Weights of a small GPT-style language model, trained from scratch on English Wikipedia.
Size: width 320, 38.6M parameters.
Architecture: LayerNorm before each block, learned positions, biases, tied embeddings.
Training: a variant of Muon for these matrices, 405M tokens, 12354 steps.
MLP neurons of a small language model. Each row is named by its layer, matrix (up: input weights) and neuron, and shows model dimensions 192-287. Each number is 50 + 15 x the weight over its row's rms, rounded and kept within 0 to 99.
After each neuron's rows, "fires on" lists the tokens most often at its 100 highest values on Wikipedia text that the model never trained on.

L9.up695:52 49 34 23 29 28 37 59 58 50 39 44 57 55 41 62 61 65 65 39 90 43 57 25 52 53 58 29 43 89 74 78 31 67 34 54 28 31 57 53 29 78 35 34 31 58 74 55 68 44 37 42 66 71 43 70 46 27 39 50 46 58 67 24 57 37 46 36 40 55 56 64 60 32 71 56 50 31 63 11 56 66 31 69 68 53 48 61 86 46 26 53 71 61 58 81
fires on: " 0", " 1", "m", "em", "l", "ep"

L2.up434:57 37 70 61 70 49 68 49 66 58 64 57 64 44 51 44 62 62 43 67 44 24 29 39 55 43 39 32 54 51 40 77 58 37 48 44 53 55 27 42 58 74 65 62 60 42 27 43 34 26 37 76 62 14 65 28 57 46 89 27 30 68 38 28 62 60 48 75 70 44 38 70 42 64 66 41 10 56 52 36 33 42 56 40 62 45 22 54 51 33 60 51 58 45 69 64
fires on: " such", " found", " academic"

L2.up1172:38 58 53 64 58 67 71 44 44 68 33 35 67 49 52 56 55 38 55 51 40 65 30 30 84 28 69 52 58 41 67 42 58 46 38 35 34 40 70 50 37 50 25 19 65 49 52 48 32 52 56 12 50 37 52 60 70 62 34 50 44 38 60 47 14 51 43 54 43 40 63 45 58 69 52 43 42 58 61 44 51 58 54 35 62 68 34 63 66 37 82 56 49 33 27 70
fires on: " |", ";", "):", ":", " ", " ("

L15.up532:78 28 56 46 37 58 23 33 32 37 41 51 68 59 57 71 60 23 73 63 57 69 42 70 71 60 52 34 42 48 34 38 44 50 75 36 55 21 37 75 63 53 55 49 75 32 45 45 16 59 38 66 50 39 56 33 53 43 68 45 57 62 68 54 54 59 56 46 52 75 70 65 32 44 62 60 61 22 62 42 54 40 59 48 31 61 32 43 20 37 45 41 61 30 55 45
fires on: " has", " had", " have", " not"

L4.up77:39 54 49 42 71 45 50 47 60 42 43 67 56 75 65 47 61 55 27 47 67 49 65 24 19 53 48 41 67 55 25 36 61 49 56 58 47 32 49 60 88 46 43 50 76 29 43 36 54 69 54 84 55 38 60 47 52 28 41 69 46 75 48 35 55 49 36 17 45 46 64 40 40 51 25 50 64 43 59 13 22 59 56 52 51 46 41 60 84 44 56 47 59 85 50 56
fires on: " do", " Best", "year", " does", " Chief", " Head"

L2.up381:29 45 35 60 27 47 31 48 34 65 70 46 50 29 37 16 55 80 44 46 43 48 28 78 42 68 71 47 20 40 59 73 54 21 41 50 41 58 42 24 39 78 42 61 66 33 40 55 63 82 73 58 52 46 39 45 70 34 60 53 42 28 71 44 45 56 70 54 60 34 60 24 39 62 43 48 63 51 40 47 83 63 42 59 28 53 45 61 46 41 64 74 45 54 56 56
fires on: " Const", " ext", " im", " Im", " comb", " am"

L2.up523:65 83 51 35 57 14 70 37 65 34 97 43 43 60 67 46 39 50 56 68 38 56 42 77 50 50 51 70 69 56 38 57 55 51 47 67 34 32 65 67 45 49 45 59 74 44 62 61 38 38 41 71 91 55 27 46 61 63 27 50 40 59 41 50 38 31 50 39 41 46 39 30 54 57 70 72 24 46 70 59 54 77 39 67 09 56 23 53 57 41 52 52 50 51 57 57
fires on: " en", " gu", " High", " Gu", " ass"

L9.up1406:38 58 46 48 11 31 38 55 33 49 54 28 44 38 55 48 58 31 47 65 50 47 41 31 35 74 50 13 52 54 66 74 21 52 31 63 54 51 46 53 31 32 47 48 49 52 32 65 86 45 61 63 35 38 50 42 33 50 34 57 56 55 66 46 34 37 43 49 55 45 17 25 18 66 41 66 51 51 56 58 36 34 24 50 54 20 45 76 44 75 61 36 87 67 61 61
fires on: "h", "-", "j", "g", "eb", "b"

L9.up845:41 32 59 58 41 64 63 60 70 46 50 38 53 52 62 61 67 69 59 32 71 31 08 26 41 65 48 20 34 42 55 55 36 51 31 47 51 44 39 66 52 40 77 80 73 51 59 65 78 59 56 63 33 50 55 49 61 62 33 66 49 44 36 39 32 38 58 56 70 72 31 59 56 44 43 28 94 64 52 48 39 43 07 46 65 52 49 51 37 67 53 32 43 36 61 31
fires on: "g", "-", "ug", "onn", "gr"

L2.up1228:56 62 54 53 74 61 48 63 20 48 19 40 61 70 55 16 39 48 48 27 48 70 48 73 63 54 69 53 60 32 75 42 49 48 63 44 31 45 45 64 26 54 26 37 59 88 48 48 34 52 82 58 48 69 39 52 40 39 52 48 76 70 53 65 90 48 57 54 53 53 89 45 51 40 29 61 31 63 54 48 67 50 47 48 42 33 42 32 47 54 61 40 26 24 53 39
fires on: " not", "ect", " Not", "act", "lect", "cept"

L9.up1368:80 51 49 47 67 59 50 66 71 36 87 46 30 66 79 31 62 44 42 47 44 60 71 54 39 26 76 57 56 52 31 85 92 43 22 57 54 40 64 43 74 77 48 35 65 68 38 65 41 31 27 44 52 58 52 74 58 42 53 57 38 49 66 71 41 54 39 38 23 31 32 42 40 69 45 64 64 50 46 27 31 49 48 57 25 60 76 68 46 29 67 54 49 40 38 69
fires on: "ig", " of", " to", "at", "eg", "inc"

L2.up643:11 57 39 61 51 30 22 40 25 43 53 77 40 42 26 42 70 40 48 73 59 32 58 55 47 50 45 63 37 56 61 91 28 36 46 50 47 70 45 43 28 68 42 64 47 72 58 35 42 65 65 47 48 65 40 34 34 52 38 42 27 43 65 50 44 52 34 34 50 35 40 35 68 52 44 49 61 37 90 63 68 64 92 34 84 68 39 67 46 31 59 21 44 40 44 37
fires on: " My", " my", " mon", " phil", " stat"

L15.up820:58 57 49 47 68 29 55 61 34 72 61 61 47 58 40 59 36 66 45 52 67 66 46 71 55 66 61 38 66 26 79 78 66 35 56 56 75 16 58 45 14 65 19 57 38 42 50 46 51 61 60 44 45 48 55 57 72 54 56 56 31 35 72 66 27 27 41 50 65 55 56 58 52 74 15 64 23 55 35 31 54 76 46 83 42 52 12 11 36 84 59 56 34 66 33 36
fires on: " ", "al", "an"

L15.up359:65 46 49 48 39 55 36 20 55 75 46 52 61 43 46 65 49 84 40 32 70 26 40 34 54 46 21 60 68 34 31 53 50 69 52 65 40 46 43 83 49 49 37 67 75 61 22 60 56 19 67 59 45 21 39 63 60 66 33 56 48 67 32 58 47 43 36 71 49 60 37 04 61 59 28 35 74 71 28 32 71 62 50 40 65 35 72 36 58 40 40 25 54 64 62 30
fires on: " to", " would", "ent", " and", " Cl"

L15.up224:81 25 46 44 45 78 24 23 66 86 69 60 69 40 40 66 31 72 44 59 41 40 39 58 54 65 62 38 49 72 30 58 55 31 45 41 43 47 41 57 37 66 66 63 59 56 52 45 45 39 43 31 56 32 54 67 57 63 41 51 36 43 27 37 56 05 45 31 15 54 36 67 65 49 73 55 31 28 22 47 30 52 47 58 49 62 34 56 38 67 46 58 49 48 28 53
fires on: " the", " H", ":", "H", "C", " of"

L15.up1248:70 54 30 59 61 62 59 40 76 46 39 55 48 74 33 55 41 34 27 66 33 42 46 60 84 20 76 65 76 71 48 64 36 39 49 72 61 44 34 37 48 51 64 54 68 75 59 72 50 37 61 28 42 52 32 49 62 76 63 46 34 99 61 41 48 42 23 53 55 61 36 48 35 56 40 28 86 58 62 52 73 24 48 27 55 53 45 78 31 74 51 51 61 65 49 75
fires on: " ==", "==", "===", " ===", " ="

L15.up1099:39 60 39 58 40 57 63 70 39 52 51 57 73 63 52 35 67 42 74 32 28 37 37 49 59 56 36 42 59 22 42 45 24 56 73 31 77 56 70 76 56 49 40 42 42 53 35 61 38 78 54 83 31 26 41 54 50 46 32 37 44 30 50 72 34 49 49 65 45 78 35 41 45 49 53 63 70 48 43 86 46 43 42 46 35 61 79 71 45 52 47 19 45 48 38 52
fires on: " the", " |", ",", " of", "up", "The"

L15.up95:55 52 72 18 53 69 35 43 38 54 48 50 67 83 70 57 42 56 35 47 07 23 54 63 67 60 58 31 67 43 48 52 38 59 56 42 46 71 48 64 30 60 24 59 47 42 50 39 42 68 79 77 14 33 59 42 41 35 48 43 40 51 35 67 33 48 46 52 29 54 32 31 51 42 57 54 57 51 46 64 52 61 51 58 36 50 25 49 52 59 37 66 70 44 71 38
fires on: " |", "ke"

L9.up100:33 34 60 64 37 33 58 47 49 30 48 38 56 60 62 35 31 32 71 44 38 04 72 41 64 40 60 40 86 55 42 46 48 46 62 71 52 50 69 72 56 57 85 64 37 40 42 61 33 04 48 57 52 49 40 61 60 40 38 29 30 56 39 39 44 48 54 71 47 42 53 42 45 61 28 24 83 20 66 77 76 23 60 47 12 26 35 62 88 66 45 68 43 62 37 74
fires on: " was", " is", " which", " that", " he", " who"

L2.up173:41 39 69 53 58 53 63 35 45 41 55 32 71 55 35 53 42 29 30 48 42 40 38 43 59 27 59 79 87 12 56 51 64 32 74 46 62 71 40 39 63 73 48 46 45 51 41 47 48 23 56 50 61 52 61 54 71 36 55 74 50 69 42 41 57 44 74 56 48 21 63 60 80 87 54 45 54 43 54 55 29 31 71 35 75 61 38 65 82 28 48 28 68 25 43 39
fires on: " won", " found", " win", " not", " ranked"

L15.up1339:32 56 49 19 58 59 52 44 28 53 49 41 61 66 43 33 52 80 45 43 45 69 59 55 45 59 38 30 50 69 32 62 64 45 30 52 35 73 37 59 78 48 07 64 41 64 40 30 34 09 53 51 56 37 43 69 53 44 24 47 56 45 59 53 38 35 53 37 61 58 43 38 38 49 69 70 39 69 47 31 36 42 25 57 11 59 53 31 27 41 41 42 71 65 80 56
fires on: ".", "S", " Los", "ul", "im", "il"

L9.up1133:76 31 52 81 43 40 42 23 51 57 46 55 52 59 43 40 23 31 61 35 59 64 33 34 61 64 18 77 42 41 59 35 43 46 57 27 54 62 57 53 41 46 52 41 36 73 52 60 49 41 57 71 54 54 65 44 54 53 40 67 68 34 39 59 84 34 47 27 30 44 32 52 90 71 76 53 38 33 45 47 37 68 51 42 58 66 36 48 32 77 45 56 51 61 50 55
fires on: " of", " to", " by", " the"

L15.up398:35 26 71 49 41 52 82 67 49 51 50 48 47 63 26 55 41 48 62 61 62 41 58 39 52 58 19 33 55 64 64 47 50 42 68 49 47 66 65 62 31 62 48 82 48 14 37 31 46 49 78 64 23 71 42 74 43 37 43 34 34 47 37 45 49 43 53 40 81 55 42 81 30 59 23 39 70 52 45 76 44 28 23 23 51 40 59 41 35 53 36 36 72 24 42 43
fires on: " which", " who", ":", "t", "v"

L2.up1441:58 58 42 73 54 48 53 35 64 78 70 28 67 56 46 46 45 55 55 66 50 90 58 44 69 43 75 38 56 60 55 21 61 54 38 55 47 61 49 50 37 49 39 42 62 37 32 60 66 35 55 60 44 42 56 49 83 70 33 26 27 50 34 48 40 35 71 57 22 60 42 39 40 39 58 48 57 34 43 64 47 34 37 48 54 47 43 51 51 34 30 61 80 74 57 28
fires on: ",", " p", " B", " of", " P", ":"

L15.up618:35 47 38 48 51 50 20 46 56 62 48 48 53 33 67 83 41 68 64 73 27 40 56 29 60 46 73 52 57 53 14 46 28 45 52 48 49 72 55 70 38 46 45 78 51 56 35 13 40 40 47 69 00 64 45 63 45 41 28 37 63 60 55 37 25 38 39 51 09 25 56 64 55 60 79 51 29 66 52 66 23 37 60 28 33 47 57 21 59 62 46 26 39 50 47 61
fires on: ":", "-", " the"

L9.up633:36 54 56 66 52 38 62 69 75 51 41 55 33 50 42 64 41 72 79 73 45 36 46 70 46 80 24 46 48 57 56 63 39 79 28 52 14 26 52 71 61 74 47 57 42 65 71 53 26 41 51 37 50 62 50 49 23 58 41 39 35 37 48 45 67 28 38 46 61 37 41 70 49 51 65 43 71 50 41 36 55 58 32 48 35 85 53 53 42 47 59 44 55 78 00 67
fires on: "b", "um", "pl", "f", "m", "em"

L15.up1314:57 21 45 42 49 59 40 25 53 54 44 57 70 54 48 34 38 59 37 26 43 12 63 66 61 23 63 48 46 41 29 52 52 42 40 48 62 39 42 32 59 17 33 51 52 76 71 56 60 34 68 62 44 27 58 76 66 39 47 68 64 58 51 46 37 39 76 58 39 48 47 14 74 48 42 85 26 70 52 58 79 42 19 65 73 63 50 33 24 57 71 41 36 60 74 47
fires on: " would", " to", " not", " will", " could"

L9.up1403:55 56 58 48 62 59 42 54 21 30 23 64 58 58 25 21 18 38 41 50 72 68 44 43 27 49 57 57 35 52 85 27 51 45 67 46 42 57 57 37 51 66 32 39 46 47 57 30 49 46 59 29 57 50 36 46 52 49 57 67 34 75 33 73 54 22 60 79 37 52 37 58 45 69 58 47 28 36 73 49 84 45 43 31 68 42 37 17 77 68 62 46 36 83 20 33
fires on: " of", ",", " University", " more", " |", "ortheast"

L15.up1524:62 55 39 49 26 57 50 52 30 44 74 51 59 52 25 47 54 45 58 35 47 29 45 82 66 35 49 41 75 84 42 38 34 37 64 69 63 52 68 40 28 46 51 70 40 50 54 42 45 65 61 44 57 39 39 54 60 57 33 42 72 54 19 29 48 33 50 54 44 50 61 54 66 52 68 35 54 43 83 68 45 27 74 53 70 62 26 78 55 58 61 49 53 59 32 57
fires on: "==", " led", " ==", " has", " is"

L4.up656:46 47 31 72 37 45 49 60 84 63 58 49 92 34 42 60 16 60 33 60 53 64 35 57 36 60 39 50 43 67 64 58 31 49 36 49 39 66 51 52 45 52 35 17 82 71 51 00 40 45 54 40 70 39 55 45 28 45 56 56 42 66 81 38 29 47 78 22 47 59 62 27 42 68 65 39 42 90 40 60 51 77 24 38 63 55 81 33 41 59 47 43 49 16 30 55
fires on: " ===", "===", "/", " Open", " Stadium"

L15.up1054:58 49 54 33 35 49 46 80 59 60 33 51 63 48 36 72 59 66 73 49 38 44 45 65 36 46 37 56 49 63 46 32 69 59 65 45 55 67 41 51 71 59 62 54 37 54 36 56 47 54 57 36 57 80 43 43 49 49 47 38 70 85 21 46 50 61 45 61 61 93 38 55 55 45 35 56 63 51 37 52 49 51 64 80 19 31 61 64 42 79 70 56 38 42 57 07
fires on: " and", " but", "ious", "ly", ";"

L4.up1239:69 80 59 40 55 73 40 56 44 91 31 38 47 58 51 53 21 31 44 68 51 49 38 58 61 53 51 60 56 30 40 56 59 46 36 59 47 64 71 38 38 49 53 77 73 68 48 38 34 56 29 49 48 35 39 30 24 53 39 34 46 35 58 53 59 51 40 35 71 52 67 41 45 56 52 61 56 24 55 49 54 68 64 47 22 33 51 65 39 63 21 60 55 32 58 48
fires on: "id", "ad", "ert", "ort", " Rud"

L2.up24:51 23 60 53 63 39 76 29 58 59 29 79 40 47 49 57 49 81 56 36 50 34 53 39 38 33 62 56 60 54 44 21 31 45 50 75 17 78 50 65 45 42 37 84 52 80 39 20 58 53 41 62 33 61 25 51 47 76 57 60 57 62 89 50 43 42 50 51 52 52 78 61 30 55 46 56 51 43 57 73 58 65 14 83 56 46 54 62 74 49 61 47 52 71 44 73
fires on: "ool", " test", " master", " fund", " inn", "uther"

L15.up466:42 48 71 15 43 60 68 62 42 27 58 60 25 50 23 72 28 38 50 57 78 44 37 59 33 80 60 36 60 29 43 67 52 74 60 53 66 38 43 57 75 38 26 44 72 38 49 44 70 35 65 66 41 34 46 48 37 72 42 55 60 47 16 44 69 49 53 64 21 68 46 50 48 73 58 49 33 50 23 63 45 51 78 26 32 60 51 60 53 54 69 29 66 38 85 75
fires on: " |", " ex", " l", "ig", "iz", " United"

L15.up770:50 72 64 37 51 59 49 23 41 51 63 60 30 47 51 49 56 48 38 64 31 59 41 78 46 47 62 66 45 46 47 46 11 40 56 49 41 64 47 52 53 56 43 35 35 27 13 54 42 71 54 36 48 52 44 50 41 72 31 69 30 36 34 26 84 25 49 19 53 37 54 49 76 61 44 35 70 33 61 67 38 57 62 80 35 44 70 48 63 60 61 28 69 72 74 64
fires on: ".", " dis", " h", " prom"

L4.up1448:32 24 49 37 58 71 60 88 39 33 62 54 14 60 64 64 62 60 38 24 99 50 48 29 33 50 40 45 49 50 58 56 37 60 64 20 70 54 24 46 44 40 37 61 41 39 49 53 26 32 40 63 26 36 63 78 49 34 58 48 31 94 57 62 36 95 45 41 56 59 47 68 52 59 44 31 57 45 44 72 48 51 48 51 51 47 42 42 56 40 83 55 46 39 18 24
fires on: "inth", "\",", "atter", " –", "ell", "acy"

L2.up1542:71 71 63 58 92 56 77 27 41 50 38 60 39 46 36 79 39 34 51 30 55 46 50 48 36 43 57 64 39 48 46 58 43 40 73 58 51 50 20 30 50 51 43 64 52 54 51 24 43 65 45 56 37 46 59 50 58 58 63 44 31 50 19 57 23 43 36 39 51 56 20 61 45 83 46 75 50 58 53 34 33 52 68 63 14 42 46 07 46 52 63 25 42 50 63 41
fires on: "9", " old", " young", " en", " northern"

L9.up587:35 60 40 38 72 40 39 53 42 58 27 46 54 28 54 60 49 32 50 51 43 50 52 44 35 56 55 71 51 74 38 22 45 36 60 64 66 34 70 77 76 53 36 30 72 30 61 71 70 78 94 26 48 40 45 36 39 31 43 37 48 85 82 72 52 37 43 60 49 26 46 51 30 56 61 86 46 45 36 39 88 55 38 43 50 43 49 52 65 48 53 32 44 35 43 47
fires on: " of", " or", " and", ","

L4.up1123:38 42 45 70 33 57 76 33 61 46 62 32 21 60 38 59 51 62 37 25 47 53 64 82 57 55 73 56 83 50 63 49 44 45 43 61 50 27 61 16 64 32 50 67 28 49 30 40 55 49 37 37 51 60 29 55 63 53 42 49 48 60 68 68 34 45 50 50 24 34 73 79 53 81 50 23 55 68 67 60 56 56 23 68 37 45 37 35 52 40 55 48 54 63 56 67
fires on: " on", " against", " for", "in", " to"

L9.up1344:44 54 59 42 66 36 41 70 48 28 43 60 47 16 80 35 38 49 44 56 42 67 32 43 45 16 53 49 55 37 42 57 35 66 46 28 53 67 62 42 62 41 21 37 82 57 50 71 32 52 41 32 62 62 67 43 56 25 71 52 57 69 45 66 58 42 35 44 34 13 48 58 48 37 55 42 73 36 42 61 61 44 51 76 31 34 39 57 53 38 71 62 54 62 38 55
fires on: " of", "ed"

L9.up648:43 73 56 25 35 22 20 83 80 46 73 56 18 62 58 51 33 30 47 37 74 79 54 55 32 55 53 45 55 54 72 60 42 69 56 41 72 32 27 63 52 36 32 54 58 31 38 54 60 55 53 50 54 43 41 33 55 56 56 74 37 41 45 61 42 51 52 51 67 73 73 48 48 66 57 67 56 47 41 45 43 77 50 50 66 46 40 32 36 49 60 42 69 68 70 53
fires on: "a", "s", "yl", "al", "z", "iz"

L9.up624:35 71 80 35 27 58 37 23 48 44 80 66 42 61 45 61 52 53 56 53 59 83 53 44 63 31 64 57 73 35 47 41 57 64 67 67 60 56 49 63 62 60 66 44 65 41 25 72 77 37 51 33 32 62 62 42 55 56 45 63 49 54 68 14 44 55 32 45 61 32 22 47 47 40 46 55 38 89 50 39 46 80 53 84 28 73 46 68 40 29 61 57 28 69 57 42
fires on: ",", " because", " addition", " so"

L15.up1014:57 48 71 62 12 71 61 44 52 74 70 57 57 61 69 50 27 55 42 48 36 62 65 50 73 77 50 35 36 66 36 57 63 57 45 68 75 57 68 61 39 52 26 21 27 64 53 40 39 41 62 42 51 61 47 53 17 28 18 62 31 49 67 67 41 55 59 49 34 81 37 42 76 66 29 73 36 47 51 70 29 50 55 54 51 27 70 66 53 16 65 46 51 58 49 57
fires on: " |", " a", " the", " club", " owned"

L4.up331:39 50 28 46 51 36 57 49 55 42 32 44 85 39 64 24 43 43 51 77 68 43 64 52 47 26 38 28 69 72 41 50 48 41 68 73 40 73 68 40 36 55 40 52 72 44 25 61 61 64 59 82 78 30 44 55 54 55 54 43 54 42 68 41 37 40 66 38 53 43 58 46 52 46 74 45 91 28 28 85 44 26 31 55 40 55 21 71 46 42 70 54 40 61 43 40
fires on: "ar", "'s", "ović", "ed", "an", "ied"

L9.up1231:43 50 69 43 62 48 33 32 24 20 34 64 38 47 74 52 50 65 44 74 61 46 44 49 78 48 35 57 65 64 45 54 61 53 29 33 30 35 32 40 46 47 60 57 53 07 47 41 82 50 53 81 49 34 31 64 51 67 42 62 40 35 39 34 74 66 43 49 49 66 43 54 81 53 58 71 28 60 53 28 56 64 54 69 42 52 42 55 57 42 58 40 62 71 38 66
fires on: "ol", " comp", "pl", "Cl", " Comp"

L9.up782:52 65 17 52 46 47 32 17 47 31 55 57 85 47 47 64 22 33 60 53 45 67 37 58 45 56 50 45 44 57 37 59 25 78 48 64 48 67 33 32 39 71 49 48 55 43 31 51 53 74 38 59 76 44 13 60 52 37 58 67 52 64 63 16 40 38 43 64 48 70 55 52 35 32 56 94 32 78 73 62 49 37 56 54 72 76 40 29 46 49 52 55 52 46 39 49
fires on: "==", " ==", "===", " ==="

L4.up1088:65 47 71 34 64 47 54 43 50 58 52 48 42 66 44 75 73 45 69 33 20 58 61 49 68 53 66 31 52 49 58 46 38 33 48 45 49 43 11 41 90 67 55 66 35 70 36 30 29 71 47 44 27 25 50 26 79 58 57 63 48 23 32 15 36 42 21 53 55 71 80 67 64 65 57 44 65 39 39 60 58 43 46 70 52 54 68 49 12 59 39 53 49 53 81 15
fires on: " had", " have", " has", "ut", "og", "at"

L2.up1555:32 44 32 63 81 40 42 51 49 69 41 52 72 48 51 54 30 41 36 29 60 67 31 84 68 29 53 46 55 43 38 24 63 57 28 39 46 43 40 29 54 69 33 34 55 64 42 53 22 55 69 48 61 52 54 47 36 50 28 69 61 62 52 78 65 67 54 61 57 54 61 69 47 27 46 66 46 59 51 45 52 60 45 50 56 39 40 34 40 51 69 34 74 43 72 72
fires on: "ens", "lect", "act", " Cas", "de"

L9.up1115:55 71 30 46 55 55 29 36 55 79 50 68 33 08 20 74 57 22 60 51 54 40 58 76 61 76 40 46 57 71 61 32 28 49 45 77 43 73 31 30 54 36 20 62 62 57 52 29 46 48 33 42 70 62 54 82 72 81 32 55 33 68 45 56 44 44 44 67 31 69 39 66 63 50 41 47 28 55 40 88 31 62 57 70 44 29 31 51 35 46 57 32 53 43 36 49
fires on: "s", "op", "A", "o", "ap"

L2.up961:26 52 38 43 31 31 36 69 59 50 54 90 57 43 40 33 51 53 50 38 70 58 38 22 54 31 40 47 39 44 56 47 30 69 56 22 21 38 35 45 52 71 62 34 54 67 51 79 36 68 35 40 44 46 56 42 30 63 37 82 38 50 34 51 38 67 39 63 43 53 16 56 43 53 23 61 20 44 51 76 20 42 70 53 35 73 40 42 55 43 45 59 67 66 40 33
fires on: " number", " part", " form", " type", " example", " only"

L2.up375:54 45 51 63 74 85 43 59 40 20 66 60 28 46 91 44 32 52 49 60 70 50 62 53 52 13 60 51 74 76 41 51 37 61 76 49 24 37 63 39 59 64 42 50 62 61 27 34 69 55 60 68 49 38 40 84 77 27 61 52 58 43 48 55 48 76 48 64 57 77 66 53 60 46 74 31 38 61 74 70 22 64 29 66 60 53 39 46 62 32 52 40 59 81 44 55
fires on: "her", "arch", " January", "ron", "ary", " School"

L15.up375:29 39 61 58 50 45 70 76 32 64 40 37 41 55 46 47 58 27 39 49 51 77 57 33 68 54 67 54 53 15 50 28 60 34 52 66 58 50 23 47 24 58 45 53 51 68 52 36 36 48 54 35 43 57 72 92 33 49 64 54 39 69 64 42 30 36 53 34 67 55 35 44 55 62 64 50 63 54 37 31 35 70 53 35 43 53 47 70 68 16 44 47 39 37 59 40
fires on: " |", " "

L2.up962:62 57 33 34 63 50 68 66 68 30 62 59 28 45 79 23 49 54 39 58 72 35 36 64 47 60 30 57 29 61 56 45 44 46 63 42 40 55 77 59 60 64 51 48 34 65 38 60 52 49 39 30 42 57 49 78 43 63 75 57 52 52 85 85 41 40 47 75 35 64 55 47 33 71 48 14 56 46 67 59 41 24 50 68 52 47 54 68 28 64 16 60 69 51 64 45
fires on: " at", " At", "At"

L2.up898:45 35 33 58 66 37 40 40 41 52 30 64 43 51 55 57 67 38 31 49 53 53 44 49 55 57 49 61 74 49 28 54 46 48 56 53 42 73 21 38 34 27 44 55 49 54 34 42 22 40 46 58 49 92 64 13 52 48 48 39 55 74 59 54 57 61 72 21 53 50 40 58 50 69 43 13 38 68 33 47 51 36 56 54 26 33 71 52 61 56 34 58 19 81 36 64
fires on: " school", " inter", " pre", " master", " Master", " exper"

L15.up1042:29 50 36 65 21 44 54 37 68 60 76 56 55 45 45 70 45 39 24 44 39 37 42 62 64 48 31 75 65 65 48 62 45 47 67 62 32 43 28 66 64 31 70 65 53 50 53 38 52 43 66 52 41 21 21 75 63 60 83 43 53 66 41 18 49 42 37 67 67 56 43 29 68 70 63 34 33 54 45 65 55 63 47 47 90 31 62 52 57 45 33 29 76 59 59 28
fires on: " to", " and", " sk", "al", "urb"

L2.up639:40 47 63 52 50 63 48 40 53 23 72 28 38 49 61 50 41 54 48 61 48 58 33 88 49 53 57 73 24 28 28 46 71 66 61 65 57 51 51 42 44 47 89 51 35 77 62 66 45 51 46 54 41 49 64 63 24 46 78 58 56 46 69 63 26 20 45 66 50 42 62 66 69 82 55 24 60 32 35 58 51 69 47 33 59 40 57 75 02 31 30 31 58 65 61 46
fires on: " at", " At", "At"

L15.up1051:52 80 41 63 19 52 40 57 27 87 64 44 63 76 36 47 56 35 58 35 30 61 45 30 20 64 32 56 49 63 33 33 60 49 46 43 34 41 46 47 42 46 61 55 42 33 47 41 11 22 55 39 33 50 52 36 38 45 50 56 47 50 41 52 42 62 69 42 60 66 64 29 83 65 52 52 44 69 56 37 34 40 49 54 64 38 44 69 34 36 59 22 33 52 52 16
fires on: ",", " the", " and", ":", " |", "g"

L2.up935:41 53 31 39 67 34 26 34 42 41 61 65 67 52 26 58 46 49 77 61 52 25 59 65 49 36 45 52 58 35 48 43 75 66 64 32 36 67 32 28 30 56 40 32 46 42 44 73 65 70 67 65 35 62 64 39 37 50 32 57 79 34 61 59 50 45 38 27 35 58 61 38 65 47 23 54 43 63 58 43 72 45 52 50 31 65 39 35 70 53 29 44 73 73 65 37
fires on: " art", " special", " based", "ash", " private", " focused"

L9.up1038:44 44 55 38 51 57 40 54 23 42 51 45 49 33 79 50 63 46 53 31 45 56 58 69 43 46 30 70 48 41 66 53 58 45 44 45 60 65 58 45 64 60 35 36 82 45 45 40 47 33 69 43 61 59 58 46 80 36 65 73 54 19 33 69 63 56 53 30 50 46 23 18 46 38 74 65 46 45 30 50 69 30 33 59 52 61 17 67 45 29 39 56 50 47 26 34
fires on: "',", "),", ",", ")", " of", ");"